Part of a small language model's weights.
Size: width 640, 10 heads of 64, MLP 2560 tanh GELU, vocabulary 8192, 79.4M parameters.
MLP neurons of a small language model. Each row is named by its layer, matrix (up: input weights) and neuron, and shows model dimensions 490-585. Each number is 128 + 24 x the weight over its row's rms, rounded and kept within 0 to 255. Numbers have three digits each.
A block is one neuron, or neurons of one layer that tend to fire together. After each block is what it responds to, as a language model described it from the Wikipedia text at the highest values.

L7.up63:166098162151124125130109153166150169098149136126110081147131097111098128085151130073128123163156134115130132153108093099125098170116124132098127138114142163143143110102161119158112119119124168145088131153123134184133114117126078141173126150144141136130132124147129170104111178171092113112
L7.up329:111132127095139108111138108161198145143173182093137169132102116163062133132099101129108127120129134105086106134108135122146105130105096116094148124079107123089149143130162099168109138147137176100106123127174090117137112146137115132113120125120139071140140125108092137132090097117132153128
L7.up552:090140159131130096163092082149157158145134169149123169115130147157118093098109097142129129131093116116100132121109174141098102100149133122131144129140115124136137137174157127163153157136126136095152146127134098169082135096119162146096134094123138136113164130180130142083123127126178132152
L7.up651:179101161151076113141155153138158139102123156129137160144137081143101136123141126103140125127109115080109137143128130136134114147094127145111129135126107087196089133149137131140147136126160151095123133150157117146144100158138075159092111102089122108100085138149128152127125122120065081117
L7.up702:096131162111115113117168145151161098158140144151124108122136142155103114116116112136109121152148118158137151119129162138167097122116175143153161179169109112150125115147171113134114126124114154150123095163113104156130143165052118131138130133142143082142107107141150161166125138142107152128
L7.up1606:184142212134131121126131110121118134108170151150088137125124139134116175120128099154135147132104110163090152136183154126133077146128092148086144113106148128168116102152135112135181144139113135111115140116152116148140112126113146142119107141112125118133168154110150196118154106149088154092
L7.up1650:131116169139090127104154123141133146098129107121082103132117123135114118145139095128106133171140138104133136125148130135124104141122143149149107156139086119126108124140167153079116121134132141132132133143159128134133083120081061126109130095139089123148107121113085118168135158133126113140
L7.up1953:152099130160120118082128132120126120103120136143155110114126125122149140147167096101157100151136153149078186100143158129172089150155109159160148114092123113139164152140135083163144148121144112131123143167147113154120110117111137141151098129142149130154142092145151163123132117115116095103
Title or distinction predicate

L7.up146:170116148118141125142141132115103118125130143127163129074134144082142121132120100128154128147128123088102158066165089124121145100163142134169132079139117098124128132094126155164129081172106101137141148159132104104115135130093109163174140102105116150129141131127169106102117144143104148143
L7.up272:152148136141117080108164085152100132103129144066205143123163133164169127188116130126161110160119076114100116139155118104135153065124111089143148131097101124086111106126131124140148156123125106115143099157111144161102156116110121105105130091127102130132107157115177119116134156163115085148
L7.up623:132115123108128117137121109124149096163135182111110100103182127148153132177124117128106117118138097150156142126104119151122108167156141121111125167132100136150128125123152113123138163131129113071141147120161126133097123104135154162108158100117126096132148100151107152123143098166078104164
L7.up855:138131166109121115153159126122075107100117130130116150133179138137103112085159111154126124143117137107129108118150094139122124115114133118145142137131112137123151137106125153112120154128141148109113122151167106126124153168108135130148146112140081100145153130149145143099125056116126143128
L7.up1095:090095148135162135120147135171143109125105114112111121104120122156116114146125099106123129152116132144159106125149112118123123124175183108148132131101142133119126124146122179130105152150138124171099127129117105144098138116107108158118078112142122126119134145119123130127111123116167121134
L7.up1197:118154127090124120090097132112172125100104114102141139173176182092134092137113112113143166092131113114129109147129143170145129147141144100128159125119105143145140149128123093106173110113106139148127150140128124128116122121131138152131123135124113131135113074099156131141133112120135114148
L7.up1820:121107137121141108147137148162126099120126169132101142117163153128080130142130129116090080111119111096157121068136117151134144106140166080144113112120133085107132162117089128124110106149113111144113172132152118143108124138108101175115119124128119144154117159123164147112116158105116133135
L7.up2185:129109178132160129111135086154147114125106139117175140088148131162109151148139116178142087113094118102123097121146092123131114149143156125097151171115078173146144132110093167129105116132125133121099135162144127136106145104114130165139166116146146103147102109101150192160106119115108136113
Prenominal modifier endings

L9.up469:157119172154130131153153150142125138098079151125139117165143149122170111153172132096142147115134155131138098107103145172094105117125140148124108124125087162116151119140136149149158123135148127136124104141178109142150085169124117148093131180128128140125121078141132151079147106130132104148
L9.up575:068159118147140077130116145144133161109104121146140120109138158147113094185172115146132157141154126113125133114137121162148085108124137129163118111125175168123140179189098075107113124071144126099141123124116152099133083100129083103143128153110122094127112113161084112125115147133123150092
L9.up819:130120172149115137117115149130116121072139136109108126096137185146136092129132148119147073153133114177160085114140132148105085108114140133134121119113095145132130117124137089133070158132136115139115151120177103135104121138107121080096128124124130125134142082126174155122098115120063141131
L9.up977:110107132105099122125092155107133141091107109112109137156133132165096163158118109117112129159130140149074097134120127093062127135126109114163114117141126107139190082093136092118127135147164104149149122164143111114174112119132161091110137156084106143131106116127179144109121153104159136139
L9.up1203:077137120128103131126093121135117136130129148137126086103141144194151116148097136161119107143112082107130103082100167127166113093171146127169128143148136153099171112131117149120110100173179165141138163136138109129111090159134130125156130126134115101146112168159144097136099140111124119183
L9.up1245:130125144141102137163130113143125131098100137145120095125164074122138114114131090174104125127110119122106121155157123106082097111121120086147097120066119099103093155117151134112146114149157119134146161109122090113094133118093086166184121096084104154128142105123131117100132172138087130131
L9.up1592:114147127101128130122129109121106120141136100125111141109124157064096131113135102127154136121133080157117088117118134133106105124104125137149174132125151117092132097096151117129106105148120097127147157154153090112101107138101104087111159115142077124157163118163151083110124114112141137141
L9.up2532:117137151142104122146131138116122145082119122133096120092147091088131103132160137121129164111154118137141152096172140121136125185103123123114142177135109110134114159137097119107136135121135132159114113128162102142106094190112100134160117135116124164110143094162127162135117127097102131140
Role/occupation descriptor words

L7.up863:151137130146138131140112153117130138161187121150103135136142130109112142104125170131079140112106131049196120131113144109139085088151072144115095116139128098149109147126151128112099137123132134133092145141125142129130126140113131091122132142132077156163136104136102119121117100153172139147
L7.up921:131104108156134092160136112109122098092181164114133182183111136113124122109143190138143164160120154117109141126157134079130119128129127127145143136106168144129147135130158125089129107115103111167150120122121138125130107105142102134112095120142087123167136147171124131148120107105109147125
L7.up1202:109096102145174130121150168173188105116133150159099135128120092170116090096181103095094122143108131112134136130152167122155097146173143148114089134061145112135129152153130084121103121173138076115103135150161132146157111139160082094122103135147092124104147137126112139088139126124144082145
L7.up1333:146149137107179142137121191116098101108187082200129119136124159138092107121126159140134104124145147153148104101127121109139113136110112158120108163147138107109132110143130087151111159131114110112130110156148117138177103097137159110132162150115115139125145082138106153151160156109144148111
L7.up1392:149101146123128116139095126112132134149152132132133148149138100099146142093117138120118094136114111130126108118145178129142091117105101139165113134140145125154164098120118154097139099109119137161156120133126120099146125138104117092117094105144122148173126129125128063108180145173122130101
L7.up1448:146097154133139130108102138118156113122121109140128114113119140175071153127151076116138129134112133086152120095126136164095066116163096161134171101069128114134148136134128146092123134122145134153123146135127132150142096056132092131129106172104132121148128145125169095140152149131130125137
L7.up1635:130120140121158133139115126139165172103137087127154171127114147115104113103109126126126149169104148150104118117156169146167135148127125104138140151132110091107154092135143118096089123127106132145138105127130122096151129156098170097092134145147148082159101071143140116145141161134127135125
L7.up1825:128157115090139152121050121141148091140123099123081142142157116111102107093101136132181124111141134102140107165154131123142122143126101086159133136166140115117094147190128146153106147086137137130154141105133169087118131127135093140105128158121147139122098112146132144179164121148147138104
Preposition before an activity

L7.up89:140128136125161107100101167185127136137141139119132135108129139130127135168119156160159136133118086131104111133109114097151119108163111131117140122123118101178141118101084158166117128162138149144124092130113108125162142125099129133133152108136142118127174135090159098069134077121114121102
L7.up326:141112123106146089192140117158142143114122080107128119133136180174102135149099153146137141105123112146114124132117114109130116104130114161098159133119124099100119111097113167134160154105139132130159132156097105157140097096148150104085104166109137133128132128135108191101140151147035169119
L7.up669:153174092143148149047097124147151153068140075112138092140135178125103128137122138103119132103137083156110109108127128133121108118141104113161127082121154112096160145163080146116167126150157160086112119075091139075139111136140140107077155119152159143156113127140140096130100150147067097116
L7.up1090:181129153112136092135129125138089138150110152117155115111106146144129136132131164097118104152141135137129090151098137115126113099148133100145139094131141108109123149192103140161168133127108148161124109095140132092127170184091159161143119106117123140142129153131103137129139129100125131098
L7.up1380:124096159183178171112110116124147152143130163111135106096153151146172151164086148140120113143138097140189134117131130056121129168156132103117123138130138131132150113116106158143139131088144122139070079116077108119120156106178153117119129112139137116154129137140149110139141136122135149096
L7.up1850:140150043144139135152136136126082160151158147145099140119140107111115138167120144105113144114123111147124141151023086123119091120120127157135121117151114134121131148075103121150148084102116084137123115123089164116154087160102113066138143108166144135166131150122148163159144128120100085112
L7.up1950:140134115125117122098123141139153137125152138113140151147155141087134150133108151142137149140137098137113109147083142125096092127116160126136132098153134131096134080102147138109143113161127098160190135141118109104173123130165142090137148109129128130117148172088129135065113143137118144137
L7.up2000:120162134085182136111112150124142155139153103115118096143087104101143134153110129082136183130197143128072097144144125118139111145127131088092137163121125133111140132148107139131142157085101154103138113077123097129143107096160106100168130101127158139096129156146128115091124088097130113100
Noun-completing word endings

L9.up28:120126132094157109100126128114140151145116171120146128132151111102090111134130120105136158150113176156155100101112096121134081148105117119140110130112120073110124120166132157097122098155142126124102109126131157158102163122155159139191122099106111143110132156139139121143139115095130132131
L9.up303:174125137204165105120121111126139134101161132132110150123095172144129151140128147152112166149098185107159103115103112102092144105114106126132096120093124099121133075154102106124109164087132130153083141128135167112143112129117074148119142122147154138091160154127106135185082111121069131132
L9.up338:128147127114148105152095140124080126128140122180091110134114103118145145100158155119122170143131120118114137136140104112121139147125144106105104144129154116158138119112178101088096116136112149153074155098114095141180105166094103132097090106145115086140158108109151112141116086114108118140
L9.up464:108176158136135151140161107146143115103138157139142103101105131116099172118101137122135125107142139138135106118158136126082166132167125121130107134076174158169149173120150152103133130146138142140145103151113134145089101130142129150136102103075057166165113098146111103129124160114106090101
L9.up572:127142167141133114179097136143143134124130123128132112136099130137152115130086140122096115148108165117133130099150108078125114176128124109124103147098139124125165122143188137135109135117149134123137087158108119144109175112145115144140128141100133136133145116109136130149126105140124139145
L9.up654:149106129133142151115127144133152120164162138152141123121116132131126097120176136150112154164116136122171111141137127112111090110136105153127093124072150116110119092106126125077130116151133131159114181120101097106162150142144079082128127135086114152155130184114168116159116122102122167136
L9.up705:140117130137149117143145138151158158146084091115122125110139125129127148094200149146112169134108156130160096118172128090116125129132101114110136110117154120134114105147181138116152147131164111091097137114167139130122121105124106159177090142162111103073139166111100119089131111107122086136
L9.up2057:125110169109138137113130104107152111144149142117153111136151128128118146148122099134105140125109182102159120136143097123105107126136130152128147092150150149141177137133154155115104128094143143153112133142124130132143133128136090156142096142116132165144152136114138118160099121146128126117
Bare-verb predictor slot

L9.up355:144139130118146152121141166102153151091107169138114142123126106147093131149099146069123126156158100135152082124140126114107114166069139099093131119126117106131165134132119097114129125096096141156102121112104123143097178123112117167126140146167104146137095143098162141118078167119133104130
L9.up558:142124156099122156148128143120123162099136185114137132117118099157108096104107131142133130125110118107123109130155153095119147129116172086117128162108140139153126138081147137074129118173095151153154141139141092160087125123098107138124102114121128122134146102110134124084102142099164131072
L9.up815:176082114098105146104118148111168170129133097114156119124143095149131094128131154133078168120137071120127134118141138124142165139133146120141109138113127110112141116150109108088131118162123101121181121119146123133085150129109147145133126184102133121158139122099129133103112092159102139114
L9.up957:162106129116145109095155156142090135097076093168115130135140151122097142133153126122080139141138125129181105093147099133133113199120133076121141169125093118169137105141119157124121110129153134124108130143136137128083135189113098132140121121076135090133143149124105127131131141122151140141
L9.up989:118137131078125145142149143112161119121162126116111090122139103147100114114103162164095158143112143131148137161154174144097117100083101096135089099157116112143127151134141148128065113129147114111100148120162120136103125109095108152169085092111130105158136154150156132102107106141104151081
L9.up1522:112103127144148096120134140158135130095093140157152146128142092123125146147134115161094139153133079142116126144152123125135184104113187122156110128125116111157133162136135160127140148082103092143142178153130138135117137160123186156113114111145137118121105093113128122145117122143132097126
L9.up1955:105137153126146156121124098127119146118176089133138160156121102122122095135121173151120120071108109131150120125095127171080106150099146132150095087119132107135101103118156157083113143161116095117138149122206112122162103130131130139137154125138128126145109066121195175138135113112123130108
L9.up2233:158143133131111138120150167144122173123129125161134157116143073110123116138123172092045111150131143136170114134089139132072122129112143108079151152106115123136158126121162147076155124167093142143150103122124136153106163132155098179145151144123129110150116148108150109128124113128118146106
Counted plural nouns

L9.up233:102129079102169135155141113155136096108113154149108118146164103150111139080147158080127126156147139098142115098161140125090103057112118149138137140132111109115088167174136130147115137143123112109131106111156115136130141135097117100139125109122093137175124095131128105147153151129128162143
L9.up285:133153089168126113143143125165111109125150144097101132130118122126126158121121114151119126142123155092144129116138158154127143156103136164132169127102185108124129113135131143095103136123100140121129111118168093088134142131087146128129125118131156126147129135114136127159136127121121125164
L9.up788:171107126143134128118143122144144141137135116143099134160172158130115128100158106120135145114133110127173128103174153131148118186104101122123139109080159136147114130141130123110131170129129150181155134168145115095114105111111132136146144089138131117121116086106123180123126171155144158106
L9.up959:152128123144127109100118129149124124132119088121147131168168123141145146113136184162141170179122111155125129138148143135102132133120129139187107108112132095184153149093085092126133162117187148145136140105134106118141146141134112119151133115112110099149125110107153149117106155134133118171
L9.up1415:157086106113131134106182121139146178138113120151090118114132160134115150106182089115135135118108149113124131126134097156111143155109105148100174149131111136122135131149153101146094139106115140152166108138141142126159117128145123140113112134106184156145117124147117134129115116149120128095
L9.up1697:125124132109135161117167124117144113081132132121098143141141090141105146109130096136154157150139137095134134108112179112122116139186152154110152157172085132095082129143118073146132132148123154163115162131130094123110110153105137163097103120101122148141146110130130163084153142176141168093
L9.up1978:166145101099135114126126125121141132134079141135147115123159159130128138144124123152132143105154127139161142118097141112126096120130168112148152153110148122139103084153157139129115171145151077156125140107137086124118123145095100087121136125101151136157126127150112126120101133089167144146
L9.up1988:150113123103102101098094119127136108171148115132117119142148124137169089109096119162146109131147124102135142125122112110100112133169128148117116115117105120114096116159164142119129162114121112124114118107099122098090146108127138143185111120135129129163107125125102112117117117144085143150
Sentence-final periods

L5.up1419:126154148134118122080134136152140075141135101129118111127130155117130134106075137147118168121131133120161115094106138080089120079096116101141130125121122200121100118138176119132143074119159090083120134148163149152124186130114114162168139119146168108125113122147116088133102145166131117155
Section boundary markers

L5.up2142:144112143107127080081084138149144107107136129152142187170137143128103095115126136109143122145137142099125106117141171113138125115118145100124128145093127107104141133101129132135112134149139074154108114153144161108108098104138146131137139099154117136123104154091175138123115149125138098139
Descriptive adjectives

L7.up11:102111106138089148080151103140144128143136083150133128137125156113119096124128201148135087134131106110171144084116152090119155081147119136128155153097109134119136142182121114153117084099106146142079092125142150105096118131089154110127139092116090129156136102137134093112124135122129140105
L7.up465:146082106116126102154151116111153146112123128072116102124136154109139055122154103118101102165147147115124102132135144063098145136170084103128138130141136122176084125154147060147141108142140181120107144120137107174134133097100071133166119135127130123090116133114135129145108124133155145147
L7.up973:138132169137126167135157144124159120133157150115105107139118149116091134110155149116092095143129170109166114094143095131141081161134110114116077156127125152132126111108098140141094125104124110119139142135136145162164160128115097140127095134118147110111169153110120118114142080123118152101
L7.up1460:173088083104113140136137105136136155175136135148191092152124157074104110112112155114125132096116122124145108136176154134098138156163122182138117130146119096126154122141182063157160134107143143145174113136115109145156089122089118114111121129155113148125132120123140153115169159137139189142
L7.up1573:120137104165135116177109138172136125098151128164098127119089130131124129119123136162105100131160130095149119105127128124107138101166073121124125138156103143144143089179156075120093130091130126096118152142146106156140139133165139128146118125132075113188143112121113115125167122151143060124
L7.up2364:147164115085120097113166134148146113166171129132164139141169126110134127082135129123098118154125092112169162107114118087140119150146137103152105108137134125106141095164140113116126148116123093130145157147115104144111133122141126156152133145099151140141156097191105103152111120141129128160
L7.up2435:133110149150113132156093104121140152116130170146134106161181160102122104103128122122119085128112149122111098121155157113109074139161111104124130102113128147160133078136163152145143167130161151167107131116164130147124159179118085133190084129159104113103134142118120147142138083142141129128
L7.up2509:130122149083139079108146154151174106108166130126118161115105161113146095117114131165084133118134096146126135153140152117099129122092108090114130125119145126128096103109155082131147112082152128102171119125144107141137122123160080122164142171125139131147165101151105163168143158139130108118
Section and paragraph ends

L5.up1204:155085144105148131132165113155119179149103121125130150111108165143172130136100118117111169131162109151111119117108128074110090136137126114152137126089120123125122144127132103139150115141136157149093083125137099126133129168150102123159091141090149132106121085103136106149158152126095102109
Abstract noun completions

L9.up487:170157148130136192132138134119167106109132127169129139126116167139129127149138097134120131128184100101128112145131133147156188143130131160136115140110094138107141115110125149146157160121150118160156160100112119126174108131112133136111119110160158122096112142134117120112165109110098121162
L9.up677:125107104131119113114189135130130085153143077140130130113148114098151142092121142145134150155138114138107144113118084158150103095169171085131117101086104138153182143090107139102126179079149099121092111125129148119164144161123089103116171109134096116113116169137132142189146141159145116113
L9.up1361:145128175136138148118107104179072085101134126081164113148142156147151144112166126129169149114079111149154127123126093131164149174190136088132112129101141127106144100142116137112090143136127170122133113142106130098109130147120133132146139099130151120114127172158122161139142136135137140118
L9.up1476:135150136135150118105099177135139162110115129092123158123096128134166120117155090147117142146162089147135142112174136136150100134113181144097114128122164157124134159118152139144105164096149115119124144098135134139137155136179104126123126075100171124142120145099151167125148119105143141131
L9.up1755:135129139132142123116142134130094100161132146124107151145166119110096118110119093150107132153108125132101125151149152149132127120124127126088129139087108114109124185152133125127115163096091111114139127123113131117104128138114102144163120080156126114141133180119122157150105119149147136128
L9.up2084:147067090168118137142084107145128124131115128118113134071162147134100162119153121101123136123098113133120135122123154157125104131164132152122111111158143141115152136159098126079102170136149128119124141098120166121143129156137172128115159126155127148137108123132133145169144131124123104116
L9.up2109:137157099154090112130116155146131097128160109112091170154154122140118168145142156116169099134151094123135111121114129137115131149180142121102113138142100119102132170151111134129154131106151154154142123146126111138122140166108145141115183125136119160177157116139098112105108159119171119134
L9.up2297:135131165164106139147109139127140151126157135148149131119166116147154139134101161124080099121106132104145157100155124155130125146139108112148140094137115175113135166153107113128116140141120146123143099141113158094104102161138122130135114079108133105174140153119136043147181157140129124119
Abstract noun heads

L7.up480:089112103176142177107116095119187095092153106128119135123122119133142108126161070135110107112117097083141151127128114125146104138094086140165136179130139147156118140107136108136113129111145124137145177114159123126145099105176104119131157143128144120096082145144150127109123139087124103153
L7.up724:140142111094140103129139142138137131142132134144101121120107120167141128116094157168144103127113086133118126123123110160135172106163174148110131090139137156162116121130150115113162142153089137179132115180164079090132133135101113169182138114112116159114177155111120122122098129132112136155
L7.up1535:110173154140140201139086160155165177139130152139152132100118137139173113134123148114125140118106105104134144098159144150159148140103172111166135126109109124139111165129112082091147137141092111158138149115124117136141126118145070175125090098122122119147120117132075065124072174099120088090
L7.up1691:157120088071140155146146170159130120141138172137127109160137143160133124125112127088103158131139092132130121047123166094160160110174153128142104103088094134145145160125168119114116137155144128164170124141159106099108151139137089142153136125150112185159138146113152091077118131125131125128
L7.up1722:151171130125140141103166103081135154135154119106113132119182103171111110099105102097141165123108141116139158158136178110168126125160142116126166152111077119161100127106097110074137155136095147177142101064134111135116170096160139176149170139116169142111126119156145120157160128137141139104
L7.up2287:146153107129137174088113149129159150078147159133102139100123110143168145104147083085106147130145144110078140133143136122148154128105157110109139151135111105129105154106107098091127140138113145174161124110154105137075148116118076130139124120116148126114126147116158114104122169090124138117
L7.up2447:148080132140095167123147113161118164069165109147126085137149121128111085131124145114131116131104162116145135118158100155117153115100159124101103108141116090135144132122130113087105089141075112105140133162149140055126128148153119148148117124103178152074119095105119120157118140138121117143
L7.up2455:128126153105107110121139135124160101152140117137128120125137167094134119142127129134159083093082108097130082171146122154131114101114167138131126111137116129103154098048152107119119115130135129131113089099130099137113084120119154135119119146109122179142142125118146102138099149157124161131
Quantity digits and number words

L9.up542:096074125151116126175163121140162139126105092121128093113154119111090162111107092151121077091120101081128116123125103146111133094166102157106128115118107145170129118110118145140149161126120125064088093151126140144164171117149119090148149159123064131106094159108150129130137115128094112088
L9.up665:126152139129145107148132109144130113120137107116097129137141120105127098113163125129170120123117134129129146106147126140126137121118129134123115175105115141119126147157145118150143136095165158101078186154154156125116127122104185096081150137105109164072135115112128145116101119150115162112
L9.up940:116116153107115130135114134087154133153179075111176159144164124083165105101101165114144145151134161151127128132121129113143085080113126141127087126107154133147098137131127135117133143140157121058146152138138160175130109124157097139104145116126144113154124145105102135115104082115094115123
L9.up1115:131116139162130123147101160144120148135147134130116119085135104099142078091106162105128142080144124139128087144133106090170128110155160140136143084132108148157120173104141129090136146151101172158108109119147136163119177146131150101129132144110104070140145135118144128162110098113159096168
L9.up1192:073123112108123115111086109122165110131100116111130122117092097118141160118147121093179121129162094129142161116112146165137124094162145143120146074125126088117141125150125140074109121120147150125101149136151164136081157090149171139094145128133126139145163121180155163110093127135117111167
L9.up1317:171100175156165118099137152130152154083108092127168104127144146146146138107126158109110116161172144095088162127103136116154108193132134125122112092135156131091171143095100142101089131068132154121109115149080179146125170143101102113144163102178144145132120157174113163122093140131158106167
L9.up1638:150122133140132149125153150111106128103127139129138082103147138149137122127128144156182123152134119126130114145088101110172139125124117107127147113107161107137130140115116145165110087125155105114132132129150117155147130150128116129139145131120167106145117087202142150130106084124139116119
L9.up2053:125045140119100099106104122134147133136148101136118069134111120163141116117150087130149159138132108146088091114109122128134118106163148134123142132109136125106177081113112163109110103115152122111109101139136114081141111121146128108133129144109120131107119119121132087109133137094133111164
Adjectives after articles

L5.up2096:137147126098121169106073148117136112138155143107138118097153140175138130127092134143123145132061124120151113171122112114133111098088143118145112099123173096154083124122109105093137170136145126119125120134137139149073129145128105133125120105095149120139074129169166117085130145129127072148
Plural determiners; paragraph breaks